From a checkpoint of a small transformer trained on Wikipedia.
Size: MLP 704 SwiGLU, 16.9M parameters.
Architecture: no biases in attention or MLP, untied embeddings, normalized queries and keys.
MLP neurons of a small language model. Each row is named by its layer, matrix (down: output weights) and neuron, and shows model dimensions 32-95. Each number is 128 + 24 x the weight over its row's rms, rounded and kept within 0 to 255. A neuron's up and down rows have the sign that makes its largest values positive.
A block is one neuron, or neurons of one layer that tend to fire together. Before each block is what it responds to, as a language model described it from the Wikipedia text at the highest values.

Description: Paragraph-ending line breaks
L6.down81 [171 108 133 150 151 136 120 111  89 113 131 119  99 146  67 149 127 132 177 139 130  86  88  97 119  78 134 122 126 171 143 128 139 141 117  90 145 132 170 150 128 161 131 117 104 121 134 135 123 135  69 119 126 136 147 157 199 152 117 128 141  87 132 154]
L6.down126 [112 107 126 109 172 119 154 120 113 118 148 153 126 166 158 144 130 144 130 159 104 162  94 141 157 122 134  99 170 161 109 119 127 120 150 129 105 171 151 154 111 155 136 115 137 120 118 116  87 146 161 176 133 157 135 164 116 122 141 150 162 110 129  80]
L6.down191 [103 131 133 145 155 126 154 120 127 124 135  91 127 105 123 136 134 123  83 133 125 109 144 135 151 135 132 117 120 140 177 128 136 167  86 183 135 144 127  86 144 111 118 159 104 155 118 155 162 112 110 125 158 133 137 135 158  88 117 165 121 133 127 141]
L6.down331 [134 113 110 154 156 108 164 160 115 126 138  87 109 120 153 117 146 115 142 111 141 152 132 155 130 161 142 138 159 140 151 119 107 152 119 100 154 145  94 138 109 129  95 117 106 115 160 106 135 108 126 117 118 150 115 124 130 112 136 156 114 101  86  82]
L6.down404 [148 129  82 179 105 157 154 135  86 122 160 116 160 105 151 140 133 104 115 171 124 149 102 118 135 108 124  90 147 127 166 141 106 136 119 149 142 130 108 161 116 158 109 131 157 128 163 141 173 112 121 166 145  88 132 140 126 137 138 145 153 148 105 122]
L6.down557 [118 123 155 125 110 108  98 148 141  99 163 106 120 167  97 105 116 109 132 135 129 187 112 142 131 156 182 126 107 144 168 119 157 127 133 131 153 155  78 105 113 163 123 128 119 117 138 116 148 127 196  88 116 128 125  96 147 142 134  93 115 132 102 107]
L6.down574 [112 127 113 154 115 142 107 141 149 186 144  91 140 171 122 136 179 115 116 121 174 113 129 108 133 115 129 111 147 142 138 144 131 112 129 153 147 145 143 130 119 150 128 161 134 163 147 120  53 177 137 166 163 146 139 127 125 147 125 104  92  94 126  56]
L6.down658 [140 124 137 189 152 135 132 168 105 169 109  98 141 121 100  96 139 113  96 141 118 119  97 191 102 136 155 137 143 127 144 136 135 110 152 142 105 140 132 143 117 144 110 126 104 111 141 147 220 147  92 114 126 158 111 122 115 118  93  87 165 112 105 203]

Description: Mid-sentence punctuation joiners
L6.down170 [175 120  98 163 142 138 124 127 142  89 156  77 125 124 100 151 121 145  98  57 148 123 137 116 126  85 124  98 148 143 141 117 119 106 116 112 104 114 127  83 121 127  98  93 147 126 101 110  78  91 154 138 125 160 130 185 119 129 121  96 123 116 140 128]
L6.down218 [102 117 129 107  82 127 139 152 117 136 124  97 128 136 103 124  96 170 131 117 104 153 138 156 140  95 137 106 113 149 120 128 132  89  94 153 184  92 148 124 107 137 135 144 157 137 128 162  27 125 115 140 150 125 163 137 112 100 137 100 108 132  58 114]
L6.down241 [110 144 132 173  77 111 131 176 171 102 108  95 151 112 176 130 146 133 164 104 161  80 159 150 119  66 142 134 170 119 150 126 156  80 147 137 154 168 115 134 142 155 102 121 132 183 130 126 124 105 150 122 123 104 127  85 120 125 107 144 129 116 130 107]
L6.down291 [130 127 103 115 142 125 119 167 130 161 124 129 122 115  97 123 161 126 145 124 113 102  98 148 130 131 101 125 107  63 129  90 131 139 126  96  90 159 123 124 149  83 119 122 126 169 130 122 110 132  84 109 118 120 119  81 180 133 120 139 122 144 146 133]
L6.down416 [150 122 113 136 131 142  93 139 144 117  63 105 114 135 163 131 133 150 144 111 136  76 124 138 126 101 171 140  75  96  94 129 125 120 109 132  90 101 115 115 139  74 120 179 138 142 114 161  68 133 111 139 146 126 134 150 160 126 136 113  89 122 111 123]
L6.down483 [153 115 132 116  81  93 151 158 123 143 136 116 143 128 123 139 134 130 116 147  84 130 138 127 155 100 128 138 117 131 126 107 108 107  94 114  82 128  88 165 137 129 131 120 135 122 120 135  61 133 151 125 143 125 122 145 155 128  93 139 148 117 119 102]
L6.down583 [140 117 107 128 112 117 141 143 159 170  90 125 128 119 153 113 124 145 169 133 121 119 173 156 161 116 114 151  92 159 101 130 137 145 123 138 131 135 103  94 150  98  79 182 144 115 139 175  89 145 117 125 132  97 165 133 128 144  92 118 116 118 134 145]
L6.down681 [127 147 120 149 145 132 131 166 111 126 136 114 138 138 121 127 170 140 140 146 123 139 127 172 138 102 105 130 162 168 155 130  99 144 112 161 119 124 137 150  85  96 142 141 122 157  88 101 136 117  85 108 146 163 121 101 135 141 134 163 150 135  86  97]

Description: Table cell separators
L4.down207 [147 130 173 120 131 149 110 123 149 109  97  75 140 171 128  95 124  81 129 147 139 129 131 142 130 117  90 156 157 150 136 107 129 125 107 143 163 136 110 119 100 128 122 138 175 144 154 165  94  83 121 136  93 136 111 141  91 139  99 143 137 178 117  99]
L4.down230 [121 111  71 166 137 133 116 116 154 125 119  95 100 114 140  89 109 132 165 138  91 113 147 166  91 126 142 141  99  61 160 117 132 119 140 157 144 123 128 149 152 120  68 147 114  82 110 161  45 125 108 145 137 194 140 127 130 132 110  86 151 130 127  77]
L4.down250 [106 105 126 118 134 163 127 161 149 133 134 141 197 109 105 120 112 148 154 103 101 115 151 152 154 134 102 160 138 113 135 121 142 123 109 104 154  94 139 149 111 141 126 157 131 165 111 155  26 164 105 100 155 122 143 124 144 109 128  85  99 113 115  68]
L4.down285 [152 121 141  98 148 118 120 163 138 181 133 122 132 108 139 145 131  81 117 131  95  97 132 103 134 141 123 113 119 113 129 117 111 137 153 145 111 122 154 217  97 154 131 146 123 105 104 145   6 134 101 157 154 136 136 139 156 121 119 127 116 102 133  55]
L4.down352 [112 133 167 123 111 132 134 128 137 157 113 122 133 112 121 121 124 115 149 121 121 124 119 122 104 141  97 117 152 103 100 159 151 101 141 122 155 123 132 137 146 116 127 168 144  96 107 118  24 191 144 103 102 146 108 144 139 113 141 143 119 129 144 112]
L4.down368 [129 111 129 161 122 148  99 156 150 145 143 138 156 113 143 116 153 121 138 182 140  95 153 137 132 156 157 148 185 122 127 125 104 163 132 130 140 145 129 110 154 109 163 155 121 134 125 157 108 101 126 100 141 172 124 127  83 127  76 135 122 166 131  81]
L4.down440 [145 151 124 141 105 152 103 113 107 129 124 136 102  81 130 137 100 162 108 133 117 127 113 148 165 135 194 118 133 182  90 146  97 146 151 126 140 103 153 116 115 129 117 100 110 144 106 111 140 109 136  95 147  90 131 122 124  94 125 159 131 156  88 111]
L4.down677 [186 130 103 161 129 167 170 130  92 148 139 108 124 145 118 151 145 160 124 102 137 192  96 119 157 128 147 170 135 112 126 141 107 112  99 169 110 110 105 130 121 131 102  54 131 103 130 144 106 151 152 130 108  98 107 142 126 107 131 165 111 153 143 102]

Description: Segment-initial first token
L3.down20 [122 141 149 193 155 149  77 132 118 125 157 113  85 131 136 127 118  96 112 121 125 145 135 134 115 116 127  95 129 133 150 146  99 162 158  97 121 122 102 108  90 106 113 173 105 137 137 170 101 160 111 141 110 135 138 140 120 136 114 107 116 154 135 186]

Description: Paragraph and row boundaries
L3.down647 [142 149 112 109 114 107 130 136 145 104 142 145 109 143 136 177 112 134 125  97 115 133 144 101 121 123 104 132  81 120 144 135 128 104 131 151 124 151 104 108 153 116 113 118 135 169 126 120   0 123 143 150 132 122 150 120 115 130 117 117  82 124 123  61]

Description: Name-closing words
L4.down8 [116 146 147 160 185 153 163 137 116 138 127 115 103 115 111 127 134 127 132 146 141 138 102 104 128 134 142 127 146 115 128 127 107 113 124 146 101 144 128 105 116 121 130 124 104 152 102 180  51 112 131  91 126 136  92 125 126 107 136 156 128 130 156 105]
L4.down116 [167 131 117 146 135 151 182 171  91  60 123 124 137 133 143 114 146 100 150 121 122 123 141 117  92 146 131 135 139 125 130 134 120 138 144 122 103 126 141 122 107 118  81 126 103 115  96 120 106 126 102 117 140 124 141 169 130  98 134 140 154 141 160 129]
L4.down154 [126 109 120 148 137 154  80 117 146 153 135  94 101 119 103 136 129 136 130 113 115 112 127 111 170 122 117 135  84 103 131 185 111  86 134 171 113 121 116 152 142 119 102 133 146 124  97 117  85  88 147 129 120 103 144 124  72 107  94 161 118 122 188 128]
L4.down507 [121 116 143  99 129 104 123 143 118 104 100 157 141 130 113 161 121 140 146 108 158 126 175 117 125 133 114 140 140 113 127 139 127 136 103  80 127 138 173 107 138 147 130 142 140 143 114 112  91 153 116  71 170 133 124 123 151 104 149 134  77 126 149  92]
L4.down509 [113 130 145 102 115 134  97 125 140 124 144 118 108 119 111 139 136 120 149 127 116 148 102 106 133 119 142 142 108  82 143 123 148 167  86 153 138 120 118 179 102  90  52 150 177 170 136 139  26 119 107 119 150 132 166 121 119  83 149 133 151 135 135 114]
L4.down558 [106 101 182 149 122 110 118  97 142 148  89 124 118 121 184 142 127  68 119 136 171 140 143  89  91  79 133 117 143 111 125 146 123  94 132 165 125 138 119 152 108 104 107 110 104  82 153 132  45 158  78 129 122 141 129 136 120 134 145 119 112 126 159 131]
L4.down595 [146 139 173 102 126 115 118 138 138 140 109 144 113 162  93 152 128 120 106 113 124 139 112 119 101 135 168 138 148  65 144 138 115 118 165 110 107 148 132 169 135 122 127 167 112 131 121 127  13 155 155 119 117 137 125 145  95 123 159  95 112 126 149 164]
L4.down625 [139  84 137  86 134 158 162 133 164 155  84  95 143 140  95 135  82 126 156 114 138 115 128 145 180 144 135 161 124  58 154 146 135 174 143  96 129 172 124 102  96 121 148 156 106 103 107 139 101 133 145 132  94 120  90 145  93 130 126 125 130 159 141  96]

Description: Compound-modifier joiners
L4.down0 [ 84 140 117 167 143 149 115 161 100 120 114 159 129 120 103  98 157 139 122 136  98 135 156 114 153 169 151  86 116 136 161 134 131 106 139 107 121 143 112 163 130 119 132 144  68 138 141 112  72 138 129 137 141 173  92 124 159 117 140 159 119 133 133 146]
L4.down12 [137 155 130  95 125 119 132  62 139 115 140 164 163 111  74 119 120 126 128 163 119 103 124 118 169 132 108 147 150 150 162 149 162 150 110 124 157 169 146 138 119 129 144 123 122 101 167 103 127 128 178  98 117 155 130  94 171 113  86 156 134 166 104 138]
L4.down33 [126 107 119 150 122 162 130  89 132 111 107 140  65 138 149 153 132 174  82 117  91  88 113  98 118 116 151 129 144 136 142 154 135 107 143 136  93 153 141 127 111  90 158 110 132 151 184 114  95 166 143  97  80 121 135 102 120 164 103 166 119 140 118 155]
L4.down166 [157  89 142 119 103 100 128 127 119 184 114 141 153 157  89 159 150  81 150 158 164 111 118 148 142 107 135 139 131 134 108 155 118 147 136 145 146 143 152 152 156 111 129 104 146 129 167 147 106 176  75 161 134 154 143 131  98 155 120 132 111 128  93 111]
L4.down324 [142 151 122 130 130 128 111 112 147 180 102 151 137 123 141 133 114 123 109 141 115 103 118  96 138 103 152 150 111 173 174 110 110  98  87 155 146 139 153 132 171 108 136 118 127 194 127  83 199 177 126 104 146 138 135 120 145  82  91 151 133  76 120 130]
L4.down326 [136 135 146  90  87 150 123 139 122 160 137 124 145 137  79 138 105 143 177 112 140  94 140 108 165 158 126 163 114 118 141 113 112 155 118 170 137 154  93 109 132 133 141 155 106 147 122 105  51 118 112 106  75  91 121 107 141  79 125 156 121 174  94 115]
L4.down416 [111 144  99 120 131 123  69 140 137 122 109 100 114 131 119 166 116 157 113 117 122  98 132 124 152 122 153 121 176 124 157 133 125 164 117 177 124 175 143 122 140 111 128 137 129 160 110 125 147 134  82  85 110 144 122 117 126 145  98 163  91 116 160  85]
L4.down646 [152 143 124 131 142 141  94 141 108 121 105 132 157 114  85 138 106 120 131 143 120  83 159 126 113 105 115 107 130 159 169 127 128 102 155 115 138 146 132  74 123 102 163 126 117 159  83 151  14 146  95 129  95  84 112 119 152 101 143 133 104 130 145 156]

Description: Paragraph and row breaks
L4.down11 [120 132 112 142 163 136 120 156  96 101 115 164 136 113 105  99 133 127 113 118 147 119 101 104 142 103 203 131 147 144 132 127 143 112 137 110 108 136 115 166 113 152  88  85 134 101 132 111 177  94 128 132 165 150 107 131 139 127 165 126 164 146 156 176]
L4.down119 [145 126 146 180 143 145 147 120 128 116 121 123 148  94 126  97 169 109 105 158 133 150 119 145 111 125 156 101 123 122 123 128 120 137 128 103 136 140 156 148 117 132 135 142 128  89 124 146 217 134 115 107 122 137 116 115 150 119 127 153 182 115 102 178]
L4.down313 [ 99  99  98 172 142 156 118 148 124 147 160 157 165 142  92 106 127 126 143 138 104 152 118 154 129 107 114 115 116 142 127 176 142 110 147 117 110 134 121 162 152 139 101 130 116 135 137 116 255 131 148  87 165 125 147 150 151 104 112 127 184 102 125 232]
L4.down433 [134 128 142 188 123 134 135 134 113 138 145 122 140 119  99  90 122 135 143 143 112 119 135 157 103 138 140 128 136 160 145  97 135 120 169 105 136 132 140 133 139 137 142 137 134  79 117 168 255 112 116 128 126 115 116 114 147 133 127 115 150 129 130 225]
L4.down501 [133 137  99 165 127 146 126 123 128 154 154 100 140 124  87 112 149  93 141 140 135 132  98 152 147 130 133 102 110 163 101 115 161 137 136 137 150 113 125 161  95 114 141  98 129 125 175 156 184  92 110 138 103 133 136 134 162 123 128 111 168 118 123 182]
L4.down518 [176 148 132 167 151  74 143 122 151 126 167 131 131 125 126 139 127 155 142 168 131 137  76  92 155 134 143 126 113 137 162 130 125 120 128 118 101 108 163 135 147 149 116 112 137 102 129 126 208  92 122 144 116 171 136 116  97 158 140 132 145 106 141 157]
L4.down525 [169 132 136 203 144 137 125 119 107 125 133 131 135 117 118 103 134 124 128 171 136 172 110 163 119 129 137 118 124 140 105 114 124 141 134 128 122 112 130 136 145 120 139 120 134  75 132 153 255 108 139 124 130 169 114 129 150 124 140 140 183 136 146 227]
L4.down582 [133 135  90 193 164 136 150 169 109 171 136 116 171 126 127 117 144 115 143 140 115 128 103 115 148 132 189 102 139 157 149 105 116 119 148 109  98 142 151 132 102 126 143 108 138  89 123 126 248 151 139 148 144 142 123 116 125 145 141 125 175 128 141 205]

Description: Word-initial capital after newline
L4.down150 [109 128  73 120 150 112 132 122 143  98 148 132 114 116 133 113 114 163 147 123 151 100 110 129 125 104 137 122 131 140 160 137  99 145 139 130 136 120 103 148 102 130  99 160 108 117 109 130   0 123 158 117  68 120 161 153 144 123 126 152 148 154 159  94]
L4.down287 [131 143 141 158 120 136 133 117 148 125 108  92 113  99 104 139 113 131 149 121 105 156 145 118 165 146 113 140 150 190  91 126 130 107 133 159 135  85 116 116 142 147 125 126  96 171 169 157 148 124 124 140 144 133 157 139 156 130 117 150 187 130 106 116]
L4.down330 [133 138 130  82  99 147 167 173  88  92 149 150 109 127 161 141 137 171 107 118  94 134 134 145 157 143 100 157 109 139 116  99 100 136 127 103 168 154  74 172 163 116 129 123 161 136 154 118 170 130 135 124 143 153 168 121 168 154 116 149 114 130 107 170]
L4.down383 [119 126 118 123 144 183 111 109  95  87 124  99 100 111 121 142 169 126 115 130 171 108 140 138 184 116  99 134 116 110 118  88 118  96 112 131 113 162 163 149 131 143 145 134 148 115 138 125  72 148 131 101 161  80 138  97 133 105 118 116 123 131 117 134]
L4.down447 [139 126 120 166 147 115 119 161 147 104 164 120 153  98 132 103 134 134 144 105 169 138 123 108 129 120 123 137 109 100 123 145 136 113 136 111  87 120 133 125 127 142 132 174 157 141 148 161   7 118 117 105  75 132 109 126 132 172  99 142 158 149 111 158]
L4.down481 [137 157 165 139 109  94 108 131 109 115 106 116 109 128 150 151 106 114 121 122  95 116  94  96 107 140 182  97 130  85 120 157 153 140 113  96 114 157 141 146 119 166 121 159 106 134 114 118 172 135 138 119  91 120 128 143 144 132 152 103 172 136 158 152]
L4.down622 [155 137 141 138 132 147 101 150 148 118 172 143 124 105 131 124 119 147 109 116  80 145 108 175 145 126  97  58 112 112 116  82 123 112  88 144 130 148 127 121 191 157  81 152 103 115 128 121  37 161 128  96  68 106 113 113 116 108  82 122 133  91 122  97]
L4.down641 [ 91 118 141 133 150 115 125 127 146 137 111 156 145 131 148 140 164 152 125 122 120 162 197 141 122 118  97 113 122 148 131 157 147 144 101 128 126  89 147 181 124 165 135 153 125 138 136 112 150 108 165  83 102  74 130 135 135 139 152 107 115 137 138 124]

Description: Hyphens inside compound names
L3.down563 [112 120 150 166 133 140 135 140  98 125 121 142 135 103 112 124 119 133 137 104 114 155 177 113 143 122 121  77 103 173 139 144 121 138 116 152 123 127 135 144 169 123 128 142 115 105 133 160 190 125 122  79 103 100 149 124 151  87 127 148 140 121  94 196]

Description: Table cell separators
L6.down103 [146 106 143 105 138 149 111 127 102 165  93  98 137 153 136 171 171 135 125 149 132 103 124 123 132 148 116 143 127 119  98 152 108 143  95 115 148 123 176 188 120 161 141 167 107 124  95 105  60 144 127 144 106 130 115 130 142 135  73 122 105  89 115  33]
L6.down193 [128 122 157 134 145 122 110 143 133 103  44 145 160 182 148 106  94 150 136 141 141  95 135 118 136 121 138 162 139 131 126 157  97 126 119 125 105 103 106 163 103 159  89 156 123 139 122 120  37 118 165 102 115 136 101 103 111 153 119  99  71 123 116   0]
L6.down522 [ 96 112 120 138  98 110 121 164 128 153 100 121  98 130 116 118 136 141 133 148  91 152 121 136 110 153 175 185 126 138 154 130 125 148 142 127 133 144 124 132 138 154 117 104 115 126 128 112  15 149 136 107 114 128 136 130 132 139 124 113 110 129 182  53]
L6.down604 [140 130 128  94 128 121 128 142 166 120 137 106 112 121 169 151 140 120 137 152 120  93 139 139 112 103 184 164 111  81 112 122 131 104 151 115 124 120 143 170 140 144  93 143 126 160 169 137  34 129 122 109 139 109  79 116 176 128 132  98 116 121 134  57]
L6.down611 [144 162 145  81 144 107 160 125 123 120 113 139 101 149 141 108 133 108  99 137 151  93 106 145 116 112 158 111 148 124 161 115 120 100 109 129 135 124 134 125 107 148  94 111 115 126 131 112  98 144 105 133 131 178 157  90 155 139 116 125 116  62  88 128]
L6.down649 [109 116 161  65 174 103 119 147 146  83 150 183 133 125 103 146 167 110 121 150 140 133 109 127 136 113 157  99 152 116 141 108 141 143 165 149 117  98 106 107 155 102 135 128 145 118 122 129 173 117 139 138  84 140 124 138  73 126 154 116 141 171 119 164]
L6.down685 [159 172 105  87 129 138 106 168 117 108 109 129  99 144 148 106  99 157 123 107 117 106 153 122 119 143 118 150 110  89 113 142 119 118 152 101 182 160 110 145 104 139 122 136 139 139 117 122   0 149 176 123 127 110 138 105 142 111 108 145  93 110 122  10]
L6.down696 [123 145 177 149 151 108 123 130 127  93 131  57 121 165 156  76 123 175 105 128 144 115 110 149  99 110 194  94 137 171 115 121 132 153 145 127  61  83 148 132 139 146 128 124 140 111 132 118 196 143 121 108 113 132 146 182 107 134 120 126 165 157 100 168]

Description: Military unit names
L6.down138 [141  99 133 133 138 160 119 156 108 129  95 163 145 109 148 142 154 125  93 105 153 106 154 126 129 121 159 128 113 146 144 159 148 125 130 157 147 132 125 120  88  99 137 110 134 156 155  88  85 174 105 114 149 105 115 116 155 149 104 151 152 122 143  80]
L6.down269 [112 111 118  96 116 119 103 118 139 129  99 136 109 136 124 130 150 195 110 118 139 138 150 148  85 126 156 147  98  86 141 115 151 144 114 165 136 126  93 139 128 143 139 144 131 152 122 109 108 183 138 168 123 142 124 134 125 132 133 145 114 153 155 118]
L6.down322 [159 127 114 103  88 171 120 104 120 139 122 110 131 132 130 159 133  87 138 147  99 150 137 185 121 128  81 131 105 134 113 147 139 166 111 135 177 164 124 138 150 119  98 154 131 151 159 153   3 106 163 110 125 129 128  90 111 136 110 131  99 122 101 120]
L6.down368 [111 124 103 106 164 139 152 144  94 152 142  95 116 117  39 105 115  96 164 168  83 170 123 118 120 140  89 102 119 121 140 103 144 152 123 126 126  91 136 108  79  97 160 107 100 142 156 143  70 119 140 114 145  68 125 101 103 155 136 128 130  91 174 141]
L6.down429 [103 135 116 148 140  95 125 143 103 105 125 131 149 146 113  86 117 145 120 175 145 150 105 117 128 131 151 150 142 132 130 116 108 151 127 121 152  94 104 122 133 195 162 128 121  94 177 117  80 147 155 135  88  85 152  84 146 164 121 141  81 127 159  44]
L6.down500 [121 145 157 113 176 172 132 138 106 171 137 161 140 164 111  99 153 130 102 147 148  95 135  99 122 148 154  74 112 141 127 130 136 153 117 125 140 139 105 131 116 105 140 117 161 129 121 133  65 129 118 113 147 117 168 118 157 148 135 126 124 142 137 135]
L6.down504 [127 135  66 109 146 163 106 142 107 104  90 137 161 204 108 131 169 178 138 160 137 105 135 119 105 132 153 147 111 107 142 158 172 128 142 138 151 121 123 138 108 114 121  91 150 115 117 104  92 114 115 130 112 129 100 121 166 131 163  80 150 100 125 130]
L6.down576 [119 127 134 132 138 142 141 142 143 155  70 121 112 120  75 146 125 163 110 158 141 112 102 114 128  96 149 149 104 116 138 132 119 145 128 117 140 123 132 121 115 176 135 153 113 149 124 113  54 183 150 128 108  76 121 154 143 123 125 117 129 117 120  54]

Description: Table row key separator
L3.down251 [118 146 151 128 158 139 120 131 144 123 109 163 117 146 146 144 150 111 115 122 120 120 118 118 145 164 173 128 128  83 111 102 141 161  68 125 138 116 151  95  98 108 158 136 122 130 147  85  55 148 104 142 127 130 100 113 106 143 160 139  97 165 133  20]

Description: Inner words of proper names
L3.down693 [ 98 165 105 145 106 166 115 123 124 148 123 140 119 118 129 155 114 122 103 130 117 172 124 107 133 151 152 123 131 155 131 155 143  94 143 149 147 116 119 158  96 130 125  81 128 132 109 135 138 137 110 115  98 156  90 142  99 148 110 160 151 126 155 192]